Weights of a small transformer language model.
Size: 8 layers, width 512, 8 heads of 64, vocabulary 16384, 29.4M parameters.
Architecture: rotary positions, tied embeddings.
MLP neurons of a small language model. Each row is named by its layer, matrix (gate and up: input weights; down: output weights) and neuron, and shows model dimensions 336-399. Each number is 50 + 12 x the weight over its row's rms, rounded and kept within 0 to 99. A neuron's up and down rows have the sign that makes its largest values positive.
After each neuron's rows, "fires on" lists the tokens most often at its 100 highest values on Wikipedia text that the model never trained on.

L5.gate927:59 59 44 50 42 66 52 67 63 52 61 53 46 36 44 32 31 52 58 53 43 77 58 58 39 47 39 58 47 59 36 54 41 54 55 39 44 26 67 47 48 49 56 70 38 31 40 32 43 59 70 60 38 63 66 56 63 44 28 51 46 48 52 49
L5.up927:59 60 41 29 21 39 46 49 59 53 63 42 44 52 39 41 72 49 49 30 35 63 41 56 70 52 44 44 38 45 56 47 38 30 61 64 29 48 52 51 47 47 45 48 48 38 41 41 49 60 51 36 46 51 62 74 59 62 36 35 63 53 70 49
L5.down927:57 71 26 66 29 43 55 39 42 40 47 71 43 40 40 48 66 34 39 38 63 56 51 51 36 30 49 81 52 65 46 61 48 62 54 49 47 69 49 64 43 54 67 55 39 45 53 38 64 49 39 62 42 38 43 65 37 42 66 48 46 55 65 39
fires on: " of", " during", " since", " to", " until"

L5.gate439:48 43 44 50 57 50 44 43 27 47 42 47 51 31 55 60 46 50 54 41 63 58 48 47 37 50 54 43 61 45 48 24 59 48 53 48 58 29 37 46 42 56 22 52 54 47 56 47 70 21 66 34 58 33 21 61 29 68 60 24 26 55 34 47
L5.up439:49 45 48 33 55 54 47 62 59 57 49 59 23 59 48 38 48 58 46 67 38 62 51 73 52 47 47 58 55 53 64 41 62 43 52 61 37 49 77 38 45 49 68 48 36 64 55 65 65 56 55 59 55 58 56 50 52 52 32 38 28 81 56 65
L5.down439:57 63 33 45 44 56 56 54 78 55 29 71 58 49 59 62 52 69 62 42 47 52 39 43 53 73 42 37 49 39 42 58 58 49 46 46 49 38 53 49 62 39 45 36 34 50 42 85 45 60 43 62 44 45 34 47 65 59 55 78 65 60 54 33
fires on: " a", " G", " L", " st", " P", " was"

L5.gate261:62 64 36 35 64 44 44 60 58 41 56 42 40 28 36 63 54 37 23 45 52 56 49 45 48 40 48 67 39 72 52 50 51 43 52 39 50 64 51 49 49 53 51 43 51 60 50 51 31 32 25 47 47 45 27 61 77 53 55 38 57 51 54 67
L5.up261:40 53 63 46 35 48 51 51 60 37 44 41 71 35 58 25 52 46 51 54 40 51 48 74 43 60 48 42 36 51 46 47 47 60 75 43 54 56 42 38 49 61 54 45 32 51 40 59 47 43 32 28 27 36 71 69 36 52 46 82 59 48 46 61
L5.down261:66 47 43 44 40 54 49 53 47 44 54 47 37 48 53 58 59 46 43 43 55 61 52 64 53 40 55 58 56 55 48 70 81 49 58 64 47 44 45 60 36 48 52 34 36 71 65 59 46 58 46 38 50 48 49 76 40 36 36 55 46 56 53 71
fires on: " is", " been", " Sal", " first", " was"

L5.gate427:39 30 52 31 45 49 60 32 36 51 46 49 43 64 51 53 66 60 56 51 48 72 57 53 50 52 45 39 54 76 42 66 40 70 47 63 24 54 46 63 26 60 40 63 74 52 51 41 25 48 30 53 60 54 44 49 60 55 51 39 64 41 44 43
L5.up427:46 34 48 40 54 71 52 81 54 51 49 42 62 56 28 54 32 55 38 60 27 46 59 55 53 62 51 51 46 49 56 59 64 73 42 39 51 41 54 61 49 58 47 42 42 40 48 52 54 36 38 49 70 60 48 23 35 39 58 56 50 61 58 63
L5.down427:57 47 62 74 61 54 38 42 69 71 37 43 64 59 61 53 45 44 50 64 66 45 57 60 61 43 49 58 42 54 67 68 31 34 44 43 51 54 62 44 66 38 48 50 64 37 42 36 54 59 89 45 48 57 59 34 53 53 60 47 53 55 54 58
fires on: " Z", " B", " Bak"

L5.gate818:65 46 67 41 55 55 42 57 53 45 63 40 56 40 65 49 54 77 74 55 43 53 61 58 69 47 38 42 64 49 40 54 54 23 49 56 70 53 47 41 78 62 60 39 48 48 60 55 54 64 40 60 52 35 59 59 57 54 42 32 38 48 51 39
L5.up818:57 35 85 48 56 64 40 71 47 66 60 55 68 68 44 37 37 53 74 57 48 53 31 40 60 48 49 43 55 67 46 42 47 85 45 75 46 45 56 68 30 39 40 41 48 48 70 58 57 28 48 62 67 66 60 62 55 54 50 24 53 43 54 50
L5.down818:64 42 52 62 19 41 62 43 50 74 55 38 55 53 55 41 56 44 48 37 57 50 78 53 63 63 46 34 48 42 34 85 53 22 49 43 65 44 55 48 60 66 58 42 50 33 40 32 74 45 53 32 46 50 46 51 56 65 36 42 72 73 22 56
fires on: " B", " 2020", " 1990"

L5.gate913:33 70 45 72 36 42 37 55 50 52 43 50 45 64 73 61 48 57 79 25 59 52 39 53 51 50 65 43 50 49 59 69 41 59 44 41 37 32 66 41 53 64 56 54 49 61 75 56 61 50 66 52 53 42 56 44 56 66 35 48 54 43 43 38
L5.up913:33 34 42 65 53 51 32 31 46 57 55 59 68 64 64 48 67 51 62 25 69 47 45 40 47 62 47 56 54 56 49 55 56 59 63 33 36 54 57 49 68 66 48 46 64 42 57 69 42 37 68 46 52 56 62 52 49 51 44 56 53 51 63 63
L5.down913:27 76 44 79 46 59 48 49 45 45 45 50 74 42 79 49 44 40 48 42 39 33 52 57 54 51 57 52 37 63 48 46 56 54 54 47 37 39 62 48 53 41 53 48 49 66 50 37 53 60 57 61 44 56 56 59 54 47 43 55 45 24 32 57
fires on: "-W", "W", " (w", " (W", " \"W", "-w"

L5.gate278:35 49 70 65 66 45 40 65 39 39 50 58 47 52 39 41 60 50 51 38 58 58 57 74 48 51 50 48 51 41 65 57 58 44 42 70 50 34 56 45 35 41 46 44 57 34 52 62 75 49 46 43 34 34 61 42 68 18 32 68 56 55 45 54
L5.up278:42 57 21 39 47 45 49 60 63 34 41 65 61 37 45 46 60 51 48 45 35 63 70 48 55 69 53 73 43 45 32 46 40 41 44 32 39 43 77 48 56 44 56 51 47 28 54 50 53 52 25 58 40 54 57 44 38 46 47 22 53 63 33 35
L5.down278:22 48 44 51 61 52 43 52 53 64 53 75 52 37 52 27 44 38 53 50 88 50 49 53 49 51 69 54 58 56 46 28 49 53 52 56 50 36 60 50 58 48 57 56 48 53 41 38 77 44 34 54 33 53 60 54 34 55 42 35 23 50 48 30
fires on: " un", " Un", "Al", " Qual", " trans"

L5.gate622:61 54 26 52 52 44 62 65 39 48 44 46 45 37 64 55 67 34 56 75 66 45 21 59 69 63 68 72 41 54 53 32 76 51 47 24 63 60 62 62 44 60 43 46 54 70 44 40 52 63 44 31 37 36 72 81 69 40 35 37 34 61 54 41
L5.up622:53 59 38 38 77 51 52 52 66 55 52 51 14 64 54 55 56 48 63 65 34 75 44 37 32 60 54 63 61 46 50 37 74 51 49 58 63 44 60 46 68 34 58 38 47 50 56 56 42 45 72 49 25 16 51 85 52 44 50 68 57 79 44 46
L5.down622:49 71 47 43 64 61 70 44 43 61 56 55 47 29 33 40 58 39 52 51 34 51 57 44 52 37 50 30 53 60 58 61 36 30 59 41 51 68 55 55 39 68 53 52 36 62 52 30 31 49 44 45 35 54 38 59 52 45 44 46 56 55 40 65
fires on: " was", " is", " v", " Victor", "ent", " offic"

L5.gate958:48 65 62 57 70 66 54 61 52 32 29 64 33 42 32 61 50 47 58 48 25 54 37 53 39 47 55 47 51 39 26 59 37 50 44 58 39 48 24 45 51 45 34 61 56 34 34 37 45 68 70 41 47 70 57 33 55 71 61 51 71 44 18 52
L5.up958:43 51 69 49 63 43 56 43 50 61 56 37 50 50 47 54 54 54 51 37 47 27 59 48 37 54 39 36 42 35 56 61 47 40 45 33 35 42 49 44 47 55 55 39 52 48 53 54 48 64 50 42 45 50 61 71 55 39 64 42 48 55 64 49
L5.down958:24 57 46 47 44 50 65 38 56 47 27 55 58 50 52 46 39 59 52 39 46 47 39 46 31 50 44 59 17 41 72 25 60 49 56 40 51 30 39 49 30 62 44 58 70 43 75 72 72 38 43 53 48 41 58 70 38 52 54 49 41 39 39 57
fires on: "/", " [", "\n", " '", " the", "("

L5.gate803:49 54 65 32 71 39 54 50 67 29 37 33 54 29 50 43 38 42 40 54 21 47 69 54 44 71 62 32 43 40 42 32 50 51 29 36 90 78 41 55 45 47 42 52 27 45 40 42 60 64 43 61 62 16 51 52 56 60 86 43 60 40 54 43
L5.up803:54 56 68 46 67 29 40 34 54 49 52 57 36 51 67 44 57 41 41 55 49 50 44 51 39 44 80 23 38 49 49 64 45 67 29 49 37 33 47 42 62 34 25 45 47 37 58 62 33 32 44 40 62 54 34 49 44 49 56 53 45 62 50 46
L5.down803:50 71 42 25 53 46 66 34 46 62 49 43 43 53 36 25 59 55 50 40 46 67 72 62 47 31 42 55 39 61 57 46 41 50 63 36 47 46 52 54 36 51 42 57 62 47 59 34 35 62 36 48 38 45 48 39 46 37 59 48 67 36 86 41
fires on: " and", " of", "s,", ","

L5.gate721:37 36 61 54 52 60 45 45 40 55 37 59 41 36 31 27 65 57 44 46 46 30 42 61 44 47 45 59 54 61 41 56 46 55 61 56 56 49 62 42 58 69 46 54 52 43 44 75 49 32 57 65 59 69 63 64 66 72 59 67 50 67 56 43
L5.up721:42 59 43 59 30 32 40 57 45 44 50 63 72 71 46 45 37 44 71 42 63 44 41 54 44 49 54 50 55 55 56 36 27 57 15 47 62 47 36 51 68 50 58 48 47 38 42 54 51 36 67 47 50 46 19 50 63 57 35 39 39 59 40 36
L5.down721:78 55 58 39 58 57 41 39 56 28 60 62 43 40 46 56 48 48 39 53 45 55 48 27 34 59 14 62 54 25 40 41 49 51 41 37 53 74 44 39 25 39 53 44 57 35 59 41 52 64 55 60 79 57 50 69 57 53 59 59 67 64 40 62
fires on: " Re", "R", "-R", "==R", " (R", "===R"

L5.gate592:44 61 49 71 41 63 37 72 47 51 42 54 50 26 62 60 39 72 60 35 26 40 42 59 49 52 40 38 47 47 55 64 35 53 46 60 47 66 54 45 53 71 50 30 52 52 47 33 32 59 53 44 38 68 55 53 49 38 70 45 56 43 62 62
L5.up592:59 53 38 42 28 48 55 64 39 51 48 54 60 45 25 56 63 35 47 64 47 53 58 54 66 35 47 51 57 54 64 71 45 36 69 50 41 46 61 62 40 30 45 47 65 70 58 56 41 43 58 52 70 45 49 29 45 56 53 74 46 48 44 45
L5.down592:78 41 44 67 42 44 48 40 30 37 28 72 54 75 50 64 83 37 53 42 38 53 53 44 61 48 51 35 55 49 50 51 75 52 35 59 42 95 62 52 34 60 54 65 50 46 48 48 58 57 56 39 64 65 25 54 33 46 57 34 62 63 57 50
fires on: " c", " trans"

L5.gate124:77 54 50 57 45 54 43 48 71 53 60 42 56 39 45 54 78 53 56 50 46 43 42 67 51 52 73 64 66 41 83 39 57 65 42 35 53 50 59 32 82 41 67 34 40 55 48 59 42 47 43 38 50 32 59 60 47 49 41 62 16 33 72 37
L5.up124:41 52 54 60 36 70 53 68 51 49 24 62 56 45 30 49 28 67 52 56 41 57 23 28 43 41 31 47 61 64 41 64 40 53 44 55 53 58 33 70 58 47 49 41 68 19 72 64 49 31 41 46 58 51 46 41 47 41 58 48 55 64 54 51
L5.down124:35 92 18 50 45 38 40 64 60 53 69 63 52 46 62 38 53 79 45 43 41 70 43 37 46 75 49 27 56 35 43 72 39 54 53 50 35 60 52 59 56 48 62 62 36 55 41 57 52 44 40 67 58 57 56 43 79 56 38 25 44 52 76 41
fires on: " (", " "

L5.gate569:32 29 54 47 24 44 40 44 72 55 50 37 30 57 31 68 37 41 60 26 61 48 49 41 55 26 62 82 49 47 39 41 61 77 31 41 59 66 41 44 70 55 42 42 65 51 69 53 28 64 43 51 61 36 69 48 74 54 48 53 44 58 39 47
L5.up569:33 57 69 57 63 57 47 37 44 54 13 41 53 56 58 51 48 52 48 57 62 53 60 58 46 67 39 47 40 38 59 41 37 67 39 48 58 16 51 43 49 39 52 47 45 66 68 53 84 39 57 45 61 39 41 52 38 66 43 39 37 56 24 65
L5.down569:32 29 52 65 27 64 33 66 56 54 59 36 71 44 47 60 73 56 39 43 29 58 63 54 36 53 56 40 45 56 34 44 46 30 57 32 54 53 44 74 39 44 51 28 54 56 44 27 64 45 59 58 55 42 45 43 49 53 70 45 80 61 60 73
fires on: " was", " is", " were", " a", " are"

L5.gate882:59 49 49 44 71 58 43 49 51 43 52 31 53 69 32 33 79 67 51 62 61 49 53 22 52 34 42 68 51 45 38 40 47 72 63 63 61 54 21 49 70 75 39 65 45 44 47 47 61 50 52 55 56 51 53 30 50 49 55 44 36 28 33 49
L5.up882:49 55 38 43 34 50 51 26 41 53 40 76 47 44 44 48 49 31 57 63 55 34 42 45 40 61 60 58 39 62 53 32 57 33 55 64 74 35 49 57 57 51 46 53 52 33 46 55 56 42 54 37 61 71 62 43 54 33 43 52 68 50 20 50
L5.down882:21 68 17 54 26 54 43 67 53 63 57 61 59 24 58 58 60 42 37 73 41 74 43 47 79 57 47 52 65 54 61 35 53 58 48 49 45 37 51 63 85 46 37 39 59 43 48 52 54 50 62 60 60 43 51 38 46 60 39 41 53 34 64 65
fires on: " a", " \"a", ".."

L5.gate491:83 38 53 38 53 55 55 57 32 64 52 52 44 54 69 73 47 58 57 43 66 41 39 59 59 44 56 50 42 44 50 47 41 41 62 57 44 49 52 55 48 17 54 45 49 50 65 45 49 53 50 44 47 64 69 40 40 55 67 59 53 42 46 25
L5.up491:74 37 58 60 47 49 65 35 45 79 29 50 41 63 67 73 48 57 56 34 51 58 44 47 74 35 38 49 56 40 54 32 60 62 61 65 31 42 49 47 55 62 69 45 54 43 48 53 40 56 33 69 33 45 49 49 39 55 61 43 61 51 45 54
L5.down491:45 61 48 59 49 51 54 64 31 54 46 51 68 50 56 68 46 41 47 23 67 41 59 52 68 74 78 53 59 52 29 55 32 40 51 58 55 30 37 48 48 51 35 55 53 48 56 50 48 71 45 56 42 58 65 44 42 34 33 61 63 45 50 55
fires on: " by", " as", " –", " of", " by:", " John"

L5.gate939:49 25 54 50 38 48 67 66 56 46 27 44 53 61 66 38 49 53 59 42 45 52 54 54 59 58 38 41 49 55 48 49 55 49 54 63 41 37 70 25 36 48 60 31 74 48 62 68 65 47 67 55 41 61 53 80 32 66 55 31 45 38 64 62
L5.up939:55 68 42 42 53 61 48 52 52 63 22 34 38 52 55 57 31 64 37 54 45 55 47 42 77 72 55 69 25 63 51 45 41 59 37 59 39 37 60 42 51 36 57 17 48 86 49 42 39 48 57 39 48 32 55 63 47 33 45 24 58 63 50 60
L5.down939:38 24 55 49 51 52 72 55 62 52 24 55 51 54 55 54 61 62 78 60 59 65 82 57 53 64 48 56 57 30 56 48 77 49 46 53 48 45 58 50 46 59 53 57 48 52 52 47 51 41 55 56 34 58 29 59 53 47 52 46 31 54 54 47
fires on: " B", " L", "L", " \"L"

L5.gate897:37 49 56 39 54 57 48 25 46 44 55 71 40 50 24 45 57 43 65 61 42 50 27 49 67 43 54 73 40 63 33 28 62 47 48 63 27 51 63 56 54 52 31 44 78 35 43 51 40 50 35 48 42 47 60 44 46 45 54 39 55 64 54 37
L5.up897:56 38 58 55 53 63 43 51 45 41 29 31 57 44 51 59 59 53 45 60 53 55 34 60 64 57 52 57 65 50 37 71 44 36 41 44 49 38 45 56 68 52 60 47 67 60 50 42 47 44 55 48 36 45 61 38 44 42 44 59 67 21 31 43
L5.down897:28 46 60 60 41 67 76 42 48 47 21 59 40 36 44 43 61 64 50 31 55 84 46 56 49 32 54 38 43 72 50 44 57 53 40 63 42 43 46 56 69 52 46 56 57 55 32 43 50 38 59 40 54 44 46 47 54 57 69 42 36 64 55 35
fires on: " Al", "Al", " un", " Ale", " El"

L5.gate619:64 53 44 40 26 63 49 36 66 54 29 59 54 37 28 55 59 59 60 53 46 47 32 55 50 52 68 61 54 52 57 70 47 44 42 48 18 53 45 47 31 33 60 51 34 41 51 47 50 75 38 59 36 38 50 44 36 41 56 70 40 64 51 48
L5.up619:34 64 41 53 62 45 53 58 54 51 61 74 49 56 48 34 57 48 17 51 57 57 57 55 57 38 65 49 35 37 47 46 50 46 45 61 69 53 35 65 38 35 69 34 32 44 37 56 40 54 51 66 60 52 51 65 50 29 46 52 77 28 57 38
L5.down619:52 59 56 55 67 63 35 56 52 41 51 66 44 59 48 49 73 65 50 75 56 48 40 44 49 68 59 53 66 52 56 54 66 52 49 36 65 55 69 64 61 37 43 63 41 59 55 54 59 57 43 38 66 26 61 54 39 71 62 46 56 62 37 38
fires on: " m", " rem", "-m", "R", "==R", " M"

L5.gate885:46 60 37 47 39 63 18 44 39 36 60 54 44 42 46 65 67 56 65 58 34 64 69 50 30 44 55 75 48 35 39 58 67 58 60 50 55 51 50 68 46 49 51 40 46 48 50 57 36 74 50 21 42 51 48 49 42 39 40 56 62 23 55 52
L5.up885:44 42 51 42 25 39 68 42 33 42 59 69 76 65 62 49 47 55 56 57 38 42 51 44 47 37 66 54 70 09 46 31 59 46 81 81 46 64 60 31 49 62 37 57 54 44 38 49 32 74 44 54 44 64 45 47 57 55 40 49 38 43 44 61
L5.down885:55 53 58 48 30 51 46 37 48 36 35 34 54 65 47 22 64 35 24 41 32 70 55 50 56 32 40 37 42 40 40 47 38 47 61 65 60 47 55 61 45 50 56 31 69 47 25 45 41 55 28 52 36 61 44 54 74 69 67 59 54 54 48 39
fires on: " Ch", " ch", " Gl", " sl", " Sl", " gl"

L5.gate263:63 38 46 60 51 30 38 60 61 42 47 36 52 48 61 55 61 50 65 60 52 46 57 61 41 57 56 47 31 56 29 62 61 62 38 60 37 42 57 48 36 30 42 43 57 59 53 29 40 65 48 44 72 37 44 53 39 50 36 48 40 64 43 64
L5.up263:72 51 46 66 61 52 71 67 53 64 41 34 53 56 83 48 20 58 53 38 42 56 50 58 72 50 43 76 49 64 52 65 51 51 58 64 51 59 42 50 41 50 43 60 40 52 56 45 37 28 56 66 40 51 43 57 57 37 35 58 37 41 57 70
L5.down263:43 56 39 51 32 58 43 72 34 75 50 64 63 52 46 55 19 58 61 43 42 32 51 56 59 54 50 62 48 55 28 29 64 43 58 56 49 53 68 51 44 38 57 43 43 47 63 48 44 54 50 43 65 54 30 57 34 53 40 57 49 43 55 56
fires on: " |", " c.", " from", " until", " to"

L5.gate187:44 61 39 49 81 64 55 26 41 43 48 34 40 57 51 41 42 34 64 64 58 60 60 44 44 51 63 72 36 43 53 42 50 32 65 37 53 49 46 83 54 41 61 62 64 22 51 61 57 40 55 63 46 81 23 51 42 48 42 49 56 53 44 54
L5.up187:58 40 66 60 38 34 51 55 55 45 57 49 54 41 59 46 42 48 38 54 52 20 46 49 54 83 30 50 60 49 69 58 45 25 53 55 44 46 20 54 66 40 44 52 53 48 36 56 49 50 79 58 48 65 51 55 55 55 58 35 66 25 50 25
L5.down187:40 58 39 41 52 35 52 44 21 57 42 75 63 60 30 43 49 34 44 50 36 60 67 56 63 40 46 37 27 61 57 49 61 53 40 51 46 59 76 58 28 40 37 41 43 36 42 55 46 33 37 52 74 49 76 64 38 29 50 49 48 50 42 49
fires on: " of", " from", " and", " between"

L5.gate997:59 81 78 45 47 46 48 56 50 56 70 34 82 49 53 42 55 16 41 37 34 63 55 69 29 49 55 60 57 58 62 54 30 60 41 57 52 53 71 59 57 44 59 27 42 44 55 52 51 67 42 62 56 60 61 54 45 34 63 35 78 58 42 68
L5.up997:59 62 60 37 68 59 57 42 31 47 46 42 47 40 48 31 37 46 55 29 33 60 62 50 24 52 56 34 51 45 72 62 49 40 73 30 68 53 54 43 45 50 71 34 44 61 60 68 40 44 61 56 42 31 50 29 44 50 44 53 60 68 45 65
L5.down997:60 61 44 62 53 55 68 37 28 32 50 57 52 54 50 71 65 53 37 40 40 53 61 46 48 55 60 84 48 49 08 53 55 49 50 50 40 51 41 30 37 53 55 57 47 62 51 47 48 50 34 54 43 55 54 65 49 54 38 39 55 66 42 58
fires on: " R", " of", " in"

L5.gate722:73 52 32 52 42 50 47 45 58 58 53 51 52 50 49 70 62 52 67 52 50 58 67 37 45 56 67 57 50 43 53 65 48 33 45 38 18 35 48 53 60 37 36 39 39 48 48 39 67 68 43 47 47 33 58 49 38 59 64 56 41 53 41 56
L5.up722:53 63 61 65 59 63 62 38 47 45 58 58 28 36 63 49 53 39 59 55 36 52 29 40 63 51 51 39 64 31 46 44 47 55 39 62 44 53 34 71 40 56 38 39 53 55 71 22 65 65 60 58 26 53 28 40 54 44 68 60 60 47 61 44
L5.down722:52 55 51 25 60 54 51 79 38 53 58 48 51 54 50 42 34 49 39 59 63 69 65 60 29 64 73 46 69 48 54 43 45 63 53 48 64 39 46 48 54 27 68 38 54 46 38 49 53 55 51 48 64 45 36 40 54 65 40 44 45 67 79 48
fires on: " |"

L5.gate677:51 49 46 75 45 39 49 61 37 45 50 62 34 43 59 52 34 50 40 37 25 29 50 62 50 67 49 35 52 54 54 51 65 39 38 57 49 49 41 75 62 42 42 43 45 49 77 50 54 49 45 47 50 37 47 56 59 57 47 34 74 60 52 50
L5.up677:56 55 29 57 42 55 55 48 36 40 35 44 57 40 62 36 69 43 40 69 25 76 36 22 57 40 61 55 63 35 58 60 39 29 51 47 46 45 51 25 29 61 50 43 62 43 51 35 51 58 33 58 30 52 33 48 50 57 27 35 43 39 48 40
L5.down677:31 49 47 58 53 49 45 54 33 61 39 24 39 48 50 38 62 37 46 49 48 40 57 78 64 39 56 72 36 60 27 69 51 43 40 59 35 53 58 53 54 25 42 38 62 33 52 16 53 36 43 56 42 30 29 56 41 72 46 64 43 70 44 27
fires on: "p,", " |", " and", "5,", " to", "r,"

L5.gate536:44 76 61 54 31 47 42 54 47 58 60 56 83 52 55 45 37 48 56 33 54 43 45 44 51 62 27 68 40 20 64 47 43 41 40 42 39 51 37 56 45 59 34 44 47 49 32 45 42 51 48 48 84 58 56 45 43 41 66 50 26 66 39 71
L5.up536:44 26 44 67 53 50 34 33 39 48 58 50 57 46 53 45 57 47 43 42 49 38 68 45 41 54 65 51 36 47 64 32 44 31 66 59 43 57 65 71 24 63 49 53 64 62 43 25 62 35 66 55 80 64 50 50 58 51 63 51 33 42 52 57
L5.down536:48 33 58 61 51 48 49 50 52 40 40 72 33 54 52 43 62 51 57 59 41 43 64 54 51 49 45 30 79 45 52 36 54 51 38 53 45 41 52 39 27 68 46 52 70 43 63 41 61 52 51 42 54 69 64 42 56 56 55 76 28 29 48 60
fires on: "l", "ing", " L", " playing"

L5.gate303:59 25 67 35 51 49 38 73 62 66 40 42 62 46 78 33 41 34 33 52 57 16 72 59 44 55 39 58 29 48 61 48 19 58 37 64 58 69 47 40 38 55 49 69 56 47 46 31 55 53 57 60 33 50 49 42 25 55 62 59 52 34 58 53
L5.up303:64 25 41 51 57 59 43 50 39 30 63 68 53 59 30 68 53 66 54 55 62 48 64 48 29 69 32 46 66 48 38 62 50 48 43 71 47 44 34 51 45 38 33 42 29 57 61 33 52 52 53 52 52 41 59 42 59 53 53 51 59 51 68 42
L5.down303:59 46 59 42 36 53 47 39 55 53 49 66 51 61 43 63 45 78 67 44 45 70 60 53 27 62 63 45 31 39 53 55 61 64 52 55 46 39 46 49 57 48 62 62 45 36 55 49 53 45 18 40 27 46 52 51 60 53 42 31 36 38 50 51
fires on: "\n", " Bah", " Hawai", " rac", " Ohio"

L5.gate566:44 49 61 48 42 52 44 35 49 52 46 52 40 38 48 44 55 32 55 39 68 46 53 37 49 56 48 65 52 55 52 61 23 43 47 42 51 43 39 58 50 45 68 42 44 48 60 46 48 57 52 62 29 65 43 54 45 59 66 51 44 46 54 42
L5.up566:33 39 53 46 58 41 52 47 37 42 62 37 51 57 41 37 50 19 59 35 56 38 42 46 39 61 35 55 53 53 66 59 39 54 32 37 59 54 59 57 51 38 56 50 49 42 56 49 52 46 36 63 22 59 44 50 50 63 59 64 39 48 45 41
L5.down566:22 49 61 61 55 47 46 38 54 40 58 49 35 65 47 47 33 38 42 62 56 50 51 54 58 40 58 37 55 62 54 49 43 34 40 47 66 43 71 65 57 44 53 73 61 57 36 54 66 47 30 63 46 61 30 52 49 36 54 76 48 38 41 59
fires on: " 4", " 18", " 182", "2", "3", " 181"

L5.gate6:47 70 47 43 41 62 41 34 47 40 41 39 73 54 45 43 55 54 47 53 58 68 59 24 37 42 57 31 57 68 57 50 33 49 45 73 31 58 51 45 54 49 44 56 50 29 40 78 46 39 47 32 57 46 48 61 49 72 47 45 59 50 53 42
L5.up6:41 63 47 48 50 45 64 50 41 48 48 35 54 47 27 44 37 64 66 63 67 87 37 39 67 47 36 43 55 68 41 53 52 49 49 56 48 67 65 60 46 54 27 51 57 38 53 77 47 69 54 52 52 49 35 32 69 55 46 41 62 46 30 71
L5.down6:36 63 51 71 60 76 60 54 44 69 35 39 57 49 69 72 43 52 42 59 68 57 48 37 55 35 51 67 37 40 46 40 47 54 56 56 62 31 51 46 63 46 53 40 39 36 61 50 48 69 56 36 52 52 47 36 32 48 27 48 32 41 48 36
fires on: " St", " Lin", " San", " st"

L5.gate93:50 47 52 47 50 46 53 48 63 55 28 63 49 54 65 54 39 49 62 41 53 61 62 69 49 50 53 52 55 46 51 63 57 72 90 41 74 52 69 59 56 41 30 48 44 28 28 47 58 35 69 64 48 41 57 55 43 59 38 52 35 44 41 47
L5.up93:49 44 52 44 52 57 69 38 61 34 54 50 71 33 60 63 25 53 42 62 48 45 44 55 66 27 29 24 69 62 46 47 58 64 41 42 62 50 63 59 63 37 60 57 43 50 52 66 48 48 47 53 71 49 58 46 56 61 51 52 78 60 46 45
L5.down93:38 62 39 73 55 44 30 42 52 48 35 63 72 38 60 31 31 56 51 55 69 44 48 64 63 48 37 68 54 38 60 61 50 51 45 52 60 37 35 45 66 15 45 67 51 57 45 50 47 35 63 63 54 38 44 42 52 35 40 45 57 38 55 49
fires on: " An", " Mat", " Con", " Can", " Ar", " Man"

L5.gate47:35 48 56 42 74 41 44 45 64 59 51 64 46 64 26 65 48 47 56 38 51 24 47 37 24 56 54 29 23 49 59 43 47 35 56 40 38 37 33 35 42 54 55 59 51 37 56 36 47 41 45 44 46 41 46 42 39 58 56 48 42 49 60 56
L5.up47:54 42 74 31 69 54 54 61 61 50 54 77 07 68 36 48 45 54 52 50 52 31 29 46 49 69 42 29 57 35 49 44 45 48 58 59 39 42 56 49 35 64 50 65 44 42 47 47 43 64 64 56 37 38 41 41 43 56 59 41 50 67 56 61
L5.down47:46 46 56 38 60 41 57 54 72 69 40 53 39 50 43 46 39 62 39 44 42 69 27 38 39 38 47 43 47 57 49 56 52 50 53 35 44 31 53 58 61 46 50 63 63 36 49 47 50 43 61 43 43 42 56 42 64 71 41 50 35 58 44 54
fires on: " \"", " (", "(", "/", " anti-"

L5.gate440:51 50 63 41 66 42 44 59 56 44 57 37 50 47 38 63 54 47 62 57 53 52 26 61 45 65 67 48 63 52 47 68 57 62 49 60 35 64 57 61 58 48 53 54 79 69 33 22 68 68 48 43 45 53 65 58 60 60 71 39 53 47 56 45
L5.up440:43 61 41 42 53 39 46 68 33 51 48 49 54 63 57 67 81 74 59 71 66 56 47 47 44 58 42 63 58 40 46 53 53 65 45 56 62 36 46 76 53 65 65 54 55 58 34 26 58 51 65 49 46 28 38 43 50 40 64 49 16 36 56 52
L5.down440:48 39 46 57 36 46 64 53 45 45 43 40 54 58 68 50 60 39 56 39 40 28 72 40 57 61 52 63 47 46 50 43 60 22 53 43 56 59 50 46 70 45 44 36 31 36 61 57 42 40 42 62 61 64 69 60 59 41 36 60 47 61 53 56
fires on: " The", " the"